From a checkpoint of a small transformer trained on Wikipedia: 3 heads of 128 (1 for keys and values).
MLP neurons of a small language model. Each row is named by its layer, matrix (gate and up: input weights) and neuron, and shows model dimensions 0-127. Each number is 128 + 32 x the weight over its row's rms, rounded and kept within 0 to 255. Numbers have three digits each. A neuron's up and down rows have the sign that makes its largest values positive.
A block is one neuron, or neurons of one layer that tend to fire together. After each block is what it responds to, as a language model described it from the Wikipedia text at the highest values.

L4.gate88:126103074103092114116065126075087144097143172172142123153109175166091154132140083207097072163153147123106136143130151103122163150132164123114134159129093155107140228142109098097179107144093118175133094137129129087140125096103155119137075086093143150138199149109141152112119110100137118121100153121169132142073116093022150107097106150127075076113083150125192146192145173150086105124147
L4.up88:089122197071131096128087118123092136144163135134098142099105171153160101107108098134141088070139108120077122112109136121102107103089120143098086168117101060097103187137078140194090092107105130154114059054143146071104186088195037120095125124121080127109143188116142155173136098073111146106138168080139152146118173123127091084129143086166105089058134056148202181156108142094078103150194
L4.gate166:203103122081133188070126153119093199139106139120106096152099159092168138133113143124114129151131128145113107143173169147163146159200149036194107203108044180162114090139121099094072203113187142133136131086098139159113158187098095134139120176149105120147144113099094100129088162152061174122175177113119170082127172108144087138117184121072128194126181119189126122181168125135101118201154
L4.up166:131084101135139153142063085158199203112138094116134180156098144118162157128118178138135085129142128109126140171180124098161155145175151149128150095124112165130098166118147128114118190131124030133142118181105140228159083128136169157066152118129193110106152076120122104115132153161138181188125133117113126099069188120111140179121126082156110144111214133135153107119073092144134102143067
L4.gate345:195166134105109115149167127108118204117127067129126118073128134132127082066133102096109078143148100066132172085134156099125120163107133143108127142127117148095136107180120067172132131124119108075109117102138143163106127141087154072138109097166153157141127132062162114105087136096096156144132175126136127075137136068058090150208101152112142116133149160125166138184132078164167092120112
L4.up345:115108167053149138119127091144128090142090106136145154144092117116155103146086125122126164086122112103134069149098131101099162126138121110128137120128117074201158181174086167125136113118132105108127102150216137127094129089189059126116110134106080147113139164136158073120147115097146153130067155133132063165158162127149146128120115109139117071107115083183089162095100075168151028104149
L4.gate562:164145108103074195141143090174110112123118056134087107192104121160130170141112108106124057126119154105123104175129148125086081066109087156058120154214141149080125160110127072109129152148116109157131103154107079099121104151156122092152111193135155127155129151066110126062134023096147080174097095135158158162146136137151110097146142156112187128155186110109106176155070150171191087125081
L4.up562:170157126120181154171088186134054105169113147165217118125133100111115135195135075159128135083197134119191143083137072063118159103163125098171180107166148131181125085196098140114116165092125143109130162151131123173113086117068068138177085163137146084140160167094073156119126151105183170147080110084121176115135134156205087208123122165112056086125128104163191091131065133138180151141142
L4.gate716:136106085074105124132120172064144190099140119120134163103127090121086063163172108107105040140225181175051141131120119099101044186079114154111120104198098092065095139116122130152115116136160115107107127119120088105081160071148154187129089116114092134110102117098115108142097116126090123173189164104144078122112108118131113102105184156066143139100105152134102168155086109089102134162120
L4.up716:126053176138095148081062124094109134145095114169169121120099151142135123085138152077084124114069068075159108127098162148113191151117160147112166104138118141151128164113115154127081121120117179120089145096150188129132137102153132152145175127180126113087172098093102098161121180126097149148060113105167106096130094121130143124169150168138084045136135120096091164123132112173164081150082
L4.gate1005:177064100158129142158089103175173183107186200139128101168117115064122165118160122068143131091115123094071073149111074159129125178175144122136112166074074179102117165136134141229155144137155105102119131131123129182132085173099105117128105138055126151167193183159108075125086161077143145168174138125140163104110145115048102141114157163088136164103107082074118143125103098128188165087129
L4.up1005:140108130155132100120192125163122137145110148120059117136132102112099110127103043113114099088132075169094125107111150116102154068142121166157180085092155143182122185153137139131151114121105127088167125106200191092132115125113117112150114133144135150156076122140077195068113146122164138115142124198156086148113143156097142158124086139186112119133114105129149107125139112157144109132162
L4.gate1335:181087070097118145132103103162149160073125115131125104135172151158131123101096137119146151118096122136175136110114102138059138126078121102114164131121171192203071120148087128135129219110088136198162080167136148121140139125125120135114185141098124167106136156150155161111067128136140149148087143058153106087085205068118147161098161139090115131229180110170083127201131111157101130109093
L4.up1335:128178164051135148078175101190180137100167136147113077115123065170142182113105138132147150129175209091108178102096146143148133149101075123163129141137138132123115172143102090131108115154097063157112070143131130089119087151141170159196076123158127077147106128096134147137124117155109141181071161121156119087130144134174137154120165102113177145089141132131127156101108107121136107095110
L4.gate1406:154102110135184172137215103119120138165101117110105060116102125105121122190074095129137109144062100124160129075160141101104190111178112163147196087084113122135164096128156138159161153220137182161169078112130103133134079105132178073125095111174138155132160180044092127074132105090160141175093153143218169089198138105112163109105184151121153162176165176155133099175100117077085097148171
L4.up1406:182149122106107144141217134132110051113168149117117085165105136185186099143142121076168103089130122178122099160148095129158099127132132173122172126093119189132132128171157113139114125142143102056120112115119118225168129168153178069117073177067117093146065103138088161100073097096109108104182140204157084147131086157095127056157158176112114125107059124145143132140095124149082141145143
Responds to: Final word-piece that completes a word split across tokens, often in reviews and descriptions, such as slopp-y, prais-ing, somewh-at, posit-ive.

L2.gate259:118117129207116127051109097120107141142136137072175109112132185131106136113069083140114155098127142156115122110120114116111146109123092150164100081143112068141190161097120118174147135137187141162125161127199079181097169153120080187108103170162137090165088161075095202105148192143094139184126132132133127138175183153065142182115122127154125111103156142138122168177145094106129106094127
L2.up259:131142123139130093035091096165162133160124121161108151102147140182130168147077110084135087063129108170168115133135145152124102144124168104172092086187138132105119153116112159163142103195150119138147172136152130150137106149083090182128123106180159090093103120124139145102097130160129125193127222136104201192125126139114119119078135145137176130083182149106144168105122144105119139085157
L2.gate680:114121130162139106139122168134160153103111062113158130171176180144132111087125124137153137145119109219141115154153150123163096118093151081099077127084088124143135166110147154143092110123146111134093122176146114153156097133146152061154135161151149148119134096159105133150162079143109175122162144121147175071117125161140126062149125154168136044132094137084043128149159112140187157089126
L2.up680:083138082125125145127128135132184167131108154055173146161141112171100105088126179138144125100124117141127124134113131191162171125158151134170152135102152128136132159172111111112152097108127139088171115102171168119107108191128132112134099108142109106117162065128103143169095144154095150118108107144066104077095075179116091095210158102214084115114202117160164206145148094114159148144183
L2.gate850:140019145108170189094101106117051167117160152087117128106194150105106131120150171163092079122104105124105096112098149135131147153167137137092134118115127181045141067145121108156182185093194114087131145111105158100088145135143132078142139106105163144109092137116121089166137167086105135107201209131148149113121128132117093130137135205182130146140158160086127086177125169144092117108111
L2.up850:174207172117096124143117149138139096122102145104138111114114184056107113118080165099095165128162096128138065109125107152123119121106131171074164171125153162179110116148135153151122128129171120159128156179092154149083076180137109072153149081152094156104134128163127136161144157101155065101167107128112080164157109154128162073075163127148144110123125142145123136098132161150080106148140
L2.gate937:086180099112108184139177106129118119138122092143103157147173114122085112117129142103132161106126129137159108159099103088116216144081120064136057156143109112151144066128156115133129156106143092150162159129132139131157112128126125075112146153105128199142170098144139198088157160180106168073170169078111092166161123146184180130109081075155124178163103113126122150145168162097156126110182
L2.up937:110099123077142142140059122179159151075109140165131161097127088157128090155164117137133150166113146110157112096079149085124126110119101189129128078150124142104156184094192227136097137149101084125084144142125092157110122067131114059107140178051110115067117162214142171120134179161088102137174139073157185137158169133109130072087159127112131134113102133118175097162126125109104135096121
L2.gate1085:213121112107160114139137074147061175185181085111117132136153160134142138104171117150089081151132151155156068091127143104101085093112132103095098127186113133097164128112182153106134138134109124138159117105094146142123145126188069112120094151090119151127064133098093132118178077134142143150156140180161133155110131138155131171114158111169119149113077092119127127146110113130107071118151
L2.up1085:117191084114151091162111147178165090125149038157139098137158177179098076088156137148175139145116152106108023120119095128141166082172122128111157188105104166140073087183177129179159147173130103159080107140146128141157143066094195101085159175141211142040174152168166126156105163135106097195040112128111160129099134161116154081175099139181103130123095121142108124119164112084143109093136
L2.gate1192:112161176157217113090150144124145141135160105131170172130169162163102138135171107120127156165170158133084077072141094136129166137050151169155167146070075136134106099088127176118191164096133184115096106112172187122144137073095095044165153146110131102162139143142115114136103076125104113137107152171129145169168133112143150141166097123138105178170138101101066142156142169050055125133121
L2.up1192:094200143161164096128135127147092174111174136163109150169109168148146146139088132092158126141072100169089052109131122112102110114103159113127118180095136129167050125112070167136154106139078152136128168104142126176177164140182072105079148140081198133123076165077122098139131140132071104067081049185081131120114146132102149127146125174133119119122160138126129161132149117142095123123076
L2.gate1234:123097147067100125105150131185109119113143153141112147132113158136114144128144146099116122082168098158096132086145114145094123138038107135158099158117116141176148187159145120120190148136159065096174175146123105153171132084137087091157129161140117166094130152185118128097148148170126163151119152106182127134146126174161191108165161195128109129181068171125083085164139081113149129096190
L2.up1234:098097110085183161059175152112141152139080149086102155108134100172138146143086152083192139067111107125128147094129132198211119146106107119103125164123128128124118163124082162163202131162144093087131119177155140122160133124127160124120077122102158121102124130131092160161167103168164138111127135147159141061156165109077120124160121111136125077095145154115084071170107065082120125136149
L2.gate1275:148102072090167150102076188092185142152135097167118164114112174157142037146164068131159118128101142086135108134159163182124118051148084098139151112134128136210133181094156169129093138147131124082152151060159116159147126103114162126171108103129149120134113060135136132139092193142156087151100148148157186115142121160137167161046139123117131131144157187112056178126073125112134118126121
L2.up1275:135162144124114126123126129131106147137119115048069079169088173164110105127144176084114112160080147105138112135160155120098126128133177087130170129134115132121173114097161095118145148174161122149074137142140111137166063150098091120124115133143094135141133106111121165175120095092172193153149096087142114080138056102168133100182132131095124080090104128127143132173173126098150112179121
Responds to: Fires on the main verb or auxiliary right after its subject, relative pronoun or "as", e.g. which had, as having, she played, wrote, setting.

L5.gate289:183136123086136169142122053102105173132142086104094115140195131126131107150102137144071118116109143064105130098174143113120112125168162146168209073115128200172166142120149114198140166115128164084159100155154114143134122118168195103081146115104124136184116152101114137139089084120103195134153105206184158085078137120130102176167113092176135180095161095168113138112132183146104137116165
L5.up289:167079071145212129157152151151087191104083071169117117123103113127148137148087147096141049117129133118166124146110141084188125110090098108145128133077025117102178110135148142080128152163132153182116107070158163111098059102114145113164122173121101081141101133126075128112176107087153048121171097147141153155081179125126147148098152150101170109135107184150126158156122073182153132159134
Responds to: Final suffix pieces that complete an adjective or participle split into several tokens, e.g. slopp-y, predat-ory, r-are, ident-ical, suspect-ed.

L4.gate532:176118138144081123130061143198101156181150114141152122165117167159111110100080115118115157136124111161052112144201177148104171169169078182131162078143168093171105196109155147100093100077148071097158087181151144086080116069049112133089145129052164182137132142135113097052109134100073152161134098107122081182110151136171106132146140141125140132110131136140122142083147029141144162070156
L4.up532:157159121108120122178104131077126079112103057141102108158121137142125142147121111203171118161103128136077175141083159135160091104157146127057109176145144082111138142050156176155148141157158161131160127120122145182176124121135160171188139159135145121181202144151158092101081100097131116159114115106087125178195144158143134100081171189132172132066083129149101104108108063154138112132111
L4.gate593:115160167158143125112072183169120108153108158183090173109139121105141074102071151120137151086126082096093128123134143113148116087092081122098127137115090078166116179094114106083202129142206091103130177093180133116126167095120137155151157106181155113139142162185082142108092137122102066047154145123178148133129122104139161169149152184126105104143159153138121079117074164143138130174143
L4.up593:093147142142153107140185133026087142111126108083136131101092118136152090084141126133183146128087091150104133108129056073105199116143110091153104128155126095115097155106115206129122060110106076115124106132116116128151156169096131094152094065114152179120163123087112123116067161143128109094187120151131118115138123142112111132069135131130184088138133070087088120087116173153105137098184
L4.gate918:149134122066131182132078073146071128129147133175052117095094133163060150116089103117093147096106084098132114099116127098136071146132092067146101131143214112147161120135099161090068170153152128178210202143105110152119077105136138174167134112159085124110145143168115087126130125084097168099120150131113078134131103208126131117186129090124108078079108108119128148119110148093139101153104
L4.up918:136186151091209121118151091155091092093136151115101101122144084092103132099081115178113133136127111123089128070130130062073089078111098044091182128143111087123101135110170181189112119113120184088094103123172118178151176113082112107144088089102139096147149132143184102115112131131141150125124118125165091067139142144112103116153084133157094137139105151206110107115072149064170098088122
L4.gate983:154142171090155135113079174132152124199117140133117086079151143110146157113159121167068176098121117149139171120107113153131112147081156108152121135111144139156134104103159142184166113147157110155090108113070093147117051086176115129129103127098124062085129125123128046160098105081141067145078160179113153168092050152113115128133126102111117096142131158158178178126109167111077109134053
L4.up983:109113135081112072121175117117147171119095134093127136121132190161164098105124178169158126137052134135105141102142129056125082128087137144107065132106127142053163120079081112125101127113197119118133159240152116105171068095098119130076092094135143157069173119133103147061076129165130140190022121099124148142139143155080165148108115154139150149151172135126134130086111188159113114093092
L4.gate1112:133121133057148191137137094122114119140069098159108077156194114123143167210134193177150123114084124093118123167128111081129130100053185147149127139162095093072202124108147129102130064117137168149069171092076092179122149141101170145106144171084129143147094082175101133143201214170129149136150117141151081104139129135159148137158133106185084120133112139143069122134159181126115098128057
L4.up1112:110145155161162138104130141174152072091134156127178099084132172154121161142084138149105185154174119107122086113127075166152168067118084143127063182170156118147143101086137086119133056066113137153202112135135171152128163108213148151177134191066142050175123111130151111140132076176122122198116117161125134159127200169123076127125170115107076151097113169152167110149168178117064135162162
L4.gate1155:131110103115118142100133129078110108150094119137089154128092101118158137156134121133133118179162206119127086199159094134079113164110127091121109238148084126145117136136095091128139166152117091124195173130134116140121159136082111110130123187137118153119145124168126093144148108177207123122146145083174081142186157134138143142137156127121098126088200148196105175140067140127156151137114
L4.up1155:120105182126120091117103128105201141173151155152096138064087169064216111131156101102116119184112115195114152183140108125080129087104150118135136170152115152114116102165148137161132144153152097132184109126123083169138080096096108059152102129112139132153096173156087153141149107176168116148118106170134172123144115158090170157125157117104145122117153097124105112196134097143129135135152
L4.gate1181:118139187102140139163147088205100075145149149146088067143133144123153143064148106117104154136128170200115160136090120166100132050140115050085077184150157157102093167113175123109106124113184121171135138160121112176115116119095147104182069151128182098131167139194160121077045083162064129137125144107123086173114189173127196180130132077080125135112142123128089166090090149159149134093124
L4.up1181:102078138117137145153125130118099193117098102169090123162094111100102115075126131140079139085159131163109123123174103104151133127146095144172096156107120019135133104085144096196097172140164110162133103150109144096130133153129116135067097113057107066160163129118153098159142145101072198097153118122088128085191143117178128156040096129119145177092148113150117144112103104111128149163134
L4.gate1244:104131182126109151115169122137098129128120177133113094128121155169076100104074142068149140113093087179154081154113122142144113217129102094151093226114143082122167140197120168149159125114112122115146135124133109104121148096120159104094103170078093117130129152151097068084160189167138155107131164135111105149112105082167146167122154160109200096132112108166099087112071164116168146123134
L4.up1244:102144155105139199112119107143095154154160138097151148124162166092146164115132185156156085177152120139153121067092199124121088113137165121136117186128168087139215132156089143119134111150141117131120136120089134180174125152128134149143129181113142157086153139133149158148088062140117093176161094076136183101125139077139077090099107124152127186161101092134137111082124144120130059085113
Responds to: Final letters of three-letter country codes before athlete names in sports tables (ESP, POL, ARG); also score endings (2–0), word-final pieces.

L2.gate41:145168124129149103146144163137093114077113117145127081153162097066129114103157098114157146111072204185059108123121167119115133108178145096090090166165116165112125139189160152114121154127131071081186151128101108147200110113192128136124179135135093105149134153120082111161142118094066138140114176146120157148135145172146127100101159191129124125120126139091175099070129103170069142134168
L2.up41:086134123194112110135152112106127202122183117156157148063097043159116107074160135107162152179141079107123109221130141173122168154139098121136121137144108112106117111144135136176183112117110217180115150104133106111171074115187132163122096175125065107122101125129144119094159221148151075130125131143143188132147156119165099179131140123157109119164145096156138106125150143101071188128108
L2.gate241:101180140140091067093133142118107150157169106117063131116175154107109145111106161144141123178087082136137202163166116106152189135122145134097157129112164110079152159158155115173091128095170094145149107130115111161164161087160167097160097180103123148159159145169168136130169144104095155099119109149161136129181132104124097113163156101088132146194188122101098147126162139176123148075148
L2.up241:140103171198158084194145112118129153093141123089144171177108105176117143085162111182149075198113114122073100197092113126147185161119159129103105115178114111139163089174143146151155122113138124132145092060116087140142119064151169110194112173102145143133240110160107076121164206105112161144099132065131130144154149088116157149136207129077135096142113132044154103082121116163106142148144
L2.gate362:104135181144164160177082097102101103125160107143148147160134165132130111102112118213117122137138142071131132123159159114160166121085107149128130099102109060193113131184159129132099144070157142132177076095174145131120143127109209083177141144076141077155098133211136127152034149090117091201144118137178123110122088111121121124102167170155154129193152139124111104167147166128118125123107
L2.up362:188151109095090085113170181154125143101163115162122072154136111139174168126080146125154099130096164077150168182146152138124176106112144058126188203121169147113137152100151139143118083125110125147121116126137153090106141181091124130127125107085112155135169141074134182152109168141074071121134143144153155108151126113124109152187132140114129088085071095134109172132141104075104087090124
L2.gate363:179139103126116173128171160122133091122179158087079116140131139145187164194190132145146078142152133139147153093119166111054143125181129133139085154132072091130188163125126127117113136115157130159109116105150183117141067135100138153186096114128108146147195109138105108102181156115109131112125151085144151118149188098151128146135142179109104164121131116159129144141137150138093206164139
L2.up363:181109151094107078135150120190119123151137156122101151150119128140175147117191139118147122080153131136121098120092172118117132145188079142138166178139065142143150142164114133066116160039169106169160136146082153100203141161114178175078140120144108110114174114182114132119164146112118084082154120116155153141173131066126120148127144190115099145120141101137127085161130157116167172127173
L2.gate467:133118116118110105128163135119151115096091132121113152121134121185089113131119167111151121130166047133064088181168182139076106148127134043127134135103094111161201113146156136135115166141090124115108153082061145186136136172160094110119113132174138132139111181162118114128151160085130156138136169122117135160133132128163142149139111196083068123120113121156109119151148078128129080150186
L2.up467:145173094060092145142214101109137119138151124130193070127161136134071133124134134172149149128135155109130162148132121118103133148101122169051136133105132184170098175163131131151086083164145138079078141156173204127132119079127087137104165126087170158134133152142142156131142121129143113108096141095117136099146134195076069140080101140165111161174144164119095204101116140114075104100111
L2.gate548:075145110164101149140102142186163106164132137115123108086133092157152132067117132127147069128135113148103153141138136166119160121163140142165117106127129170091137155180111129161170079125153145100100073073188117058141104077116165098073137136083075155094192119138129143115113194158099131099107118146169106065114174177137121101144096130159118146133089150093129115080140200145078140121146
L2.up548:118146115184193182104128162163139144101149185065132146071165073142155084118047075138164103143143126088152128173141145208147047129118137124137166128121072129135113128094142079127112152122164098173104060112110049164162178115129133096153138136136126145100129133160135126119121137169081091150161086132094100061094083133196128134159183145076111153198163153061126156129164176151164078067120
L2.gate1274:110056122128182093091101100188113127138141147145148104087104123138124118141173115143096143166115171126150190193146171164127150150143100107105161116170124068128105140128118104149088141147175126095055125124129100115068152142119088124145146150142139142167127108125110105105125153114128103175099155125170191179135073082122110097145174188086072125078160100097101107172137086101164150093157
L2.up1274:118076102149179148116083129139115186136121126154164136144152110115167140168072091126106111165127130119138159097180099118155131160119076109074145084100149089155209107132168152154161147132161114170116119174057116149149153120076121117188175170145128089119130219144177069114154182149084076117117117190128099097153155131117125122120137120064210080098146109119117129163172072138122094137113
L2.gate1438:100140165124081145128166111084109088096125154131080161141140155151087114111099069128153130137147129103121097110135150175133121144100158110135075174100162139112191113109109114156141104128120130184162087106148060125182141091142111136112158120026090134139161157142138160140138205135142091117166121075159137142117115153143107182131125119126138123119116116100110156200093138145140162067176
L2.up1438:134106134182168123131102084105135119147137187143115137141085113099151217200156165081174189115139143152072095129102108126090116099156145146144137137123083168184125152211145132073131130117103093158180107125130118182166129078114110149103172174112089105124160089076115146193129140051082150106146104127140230165148170084111068130150110121106171179041137161126100110133178121169125073074147
Responds to: Single capital letters (sometimes digits) in the middle or at the end of all-caps acronyms and model codes, such as SD-P, GT-E, ZA-Z, M-10.

L5.gate1483:189099126160207128153199127116105120163109143134083118144131091114119124174095134156117092163104063149095121171119151122113073133110094144129068134157141126080155115139131165127150104131144121122150154136158128130118147140150086154129106105080082154127173126185193117090087205105105122128097104139109113150136163131168145106116103186113140128063134166104110109159146149057100190130143
L5.up1483:145130111143102125125108122081107099130142072141084117106096105109104141139166150147152103193112063147134146148070151095088071107119087138202030158145184162114123100096114160134141114128134102057146123104165147125113120142160144051148154137106096110099128121114148148191100165167158081171096136160116072166139132131067183153103137137131097101069154123086101084124108112064105154147171
Responds to: Final letter piece of three-letter country codes before athlete names in sports tables (GER, BRA, AUT), plus acronym endings (PAVN, ESPN) and mid-name pieces like St.

L5.gate577:107116097070079180140110164106094123113108151113155133186177181149112068125090131117081153133101170135166179129157112205158113137099131134100083188131122104134153118160132203109107140177129079151150148087155061119117143151116066124162110134133134194117145099117131162119204174157076159112156129098133164135112083142172098115095169115118160110122173089118112141209123142131175129072143
L5.up577:097153148144063118099070094089095118105115141126092089132144159149160154110156148128158164081114144162123078123149116151080119111148097068136124133143127151166178101152125118106166109159142109105099160111161141130153137149183097156155108171082145158156131108092086065147160112208106090137155071140107126081092121161130152079105142172117085142131135195114153139149112067174090208163104
Responds to: The preposition "with" (also "of", "by", "including") opening a trailing phrase of added detail after a comma or clause, as in "five bays wide, with a hip roof" or "elected with 17,903 votes".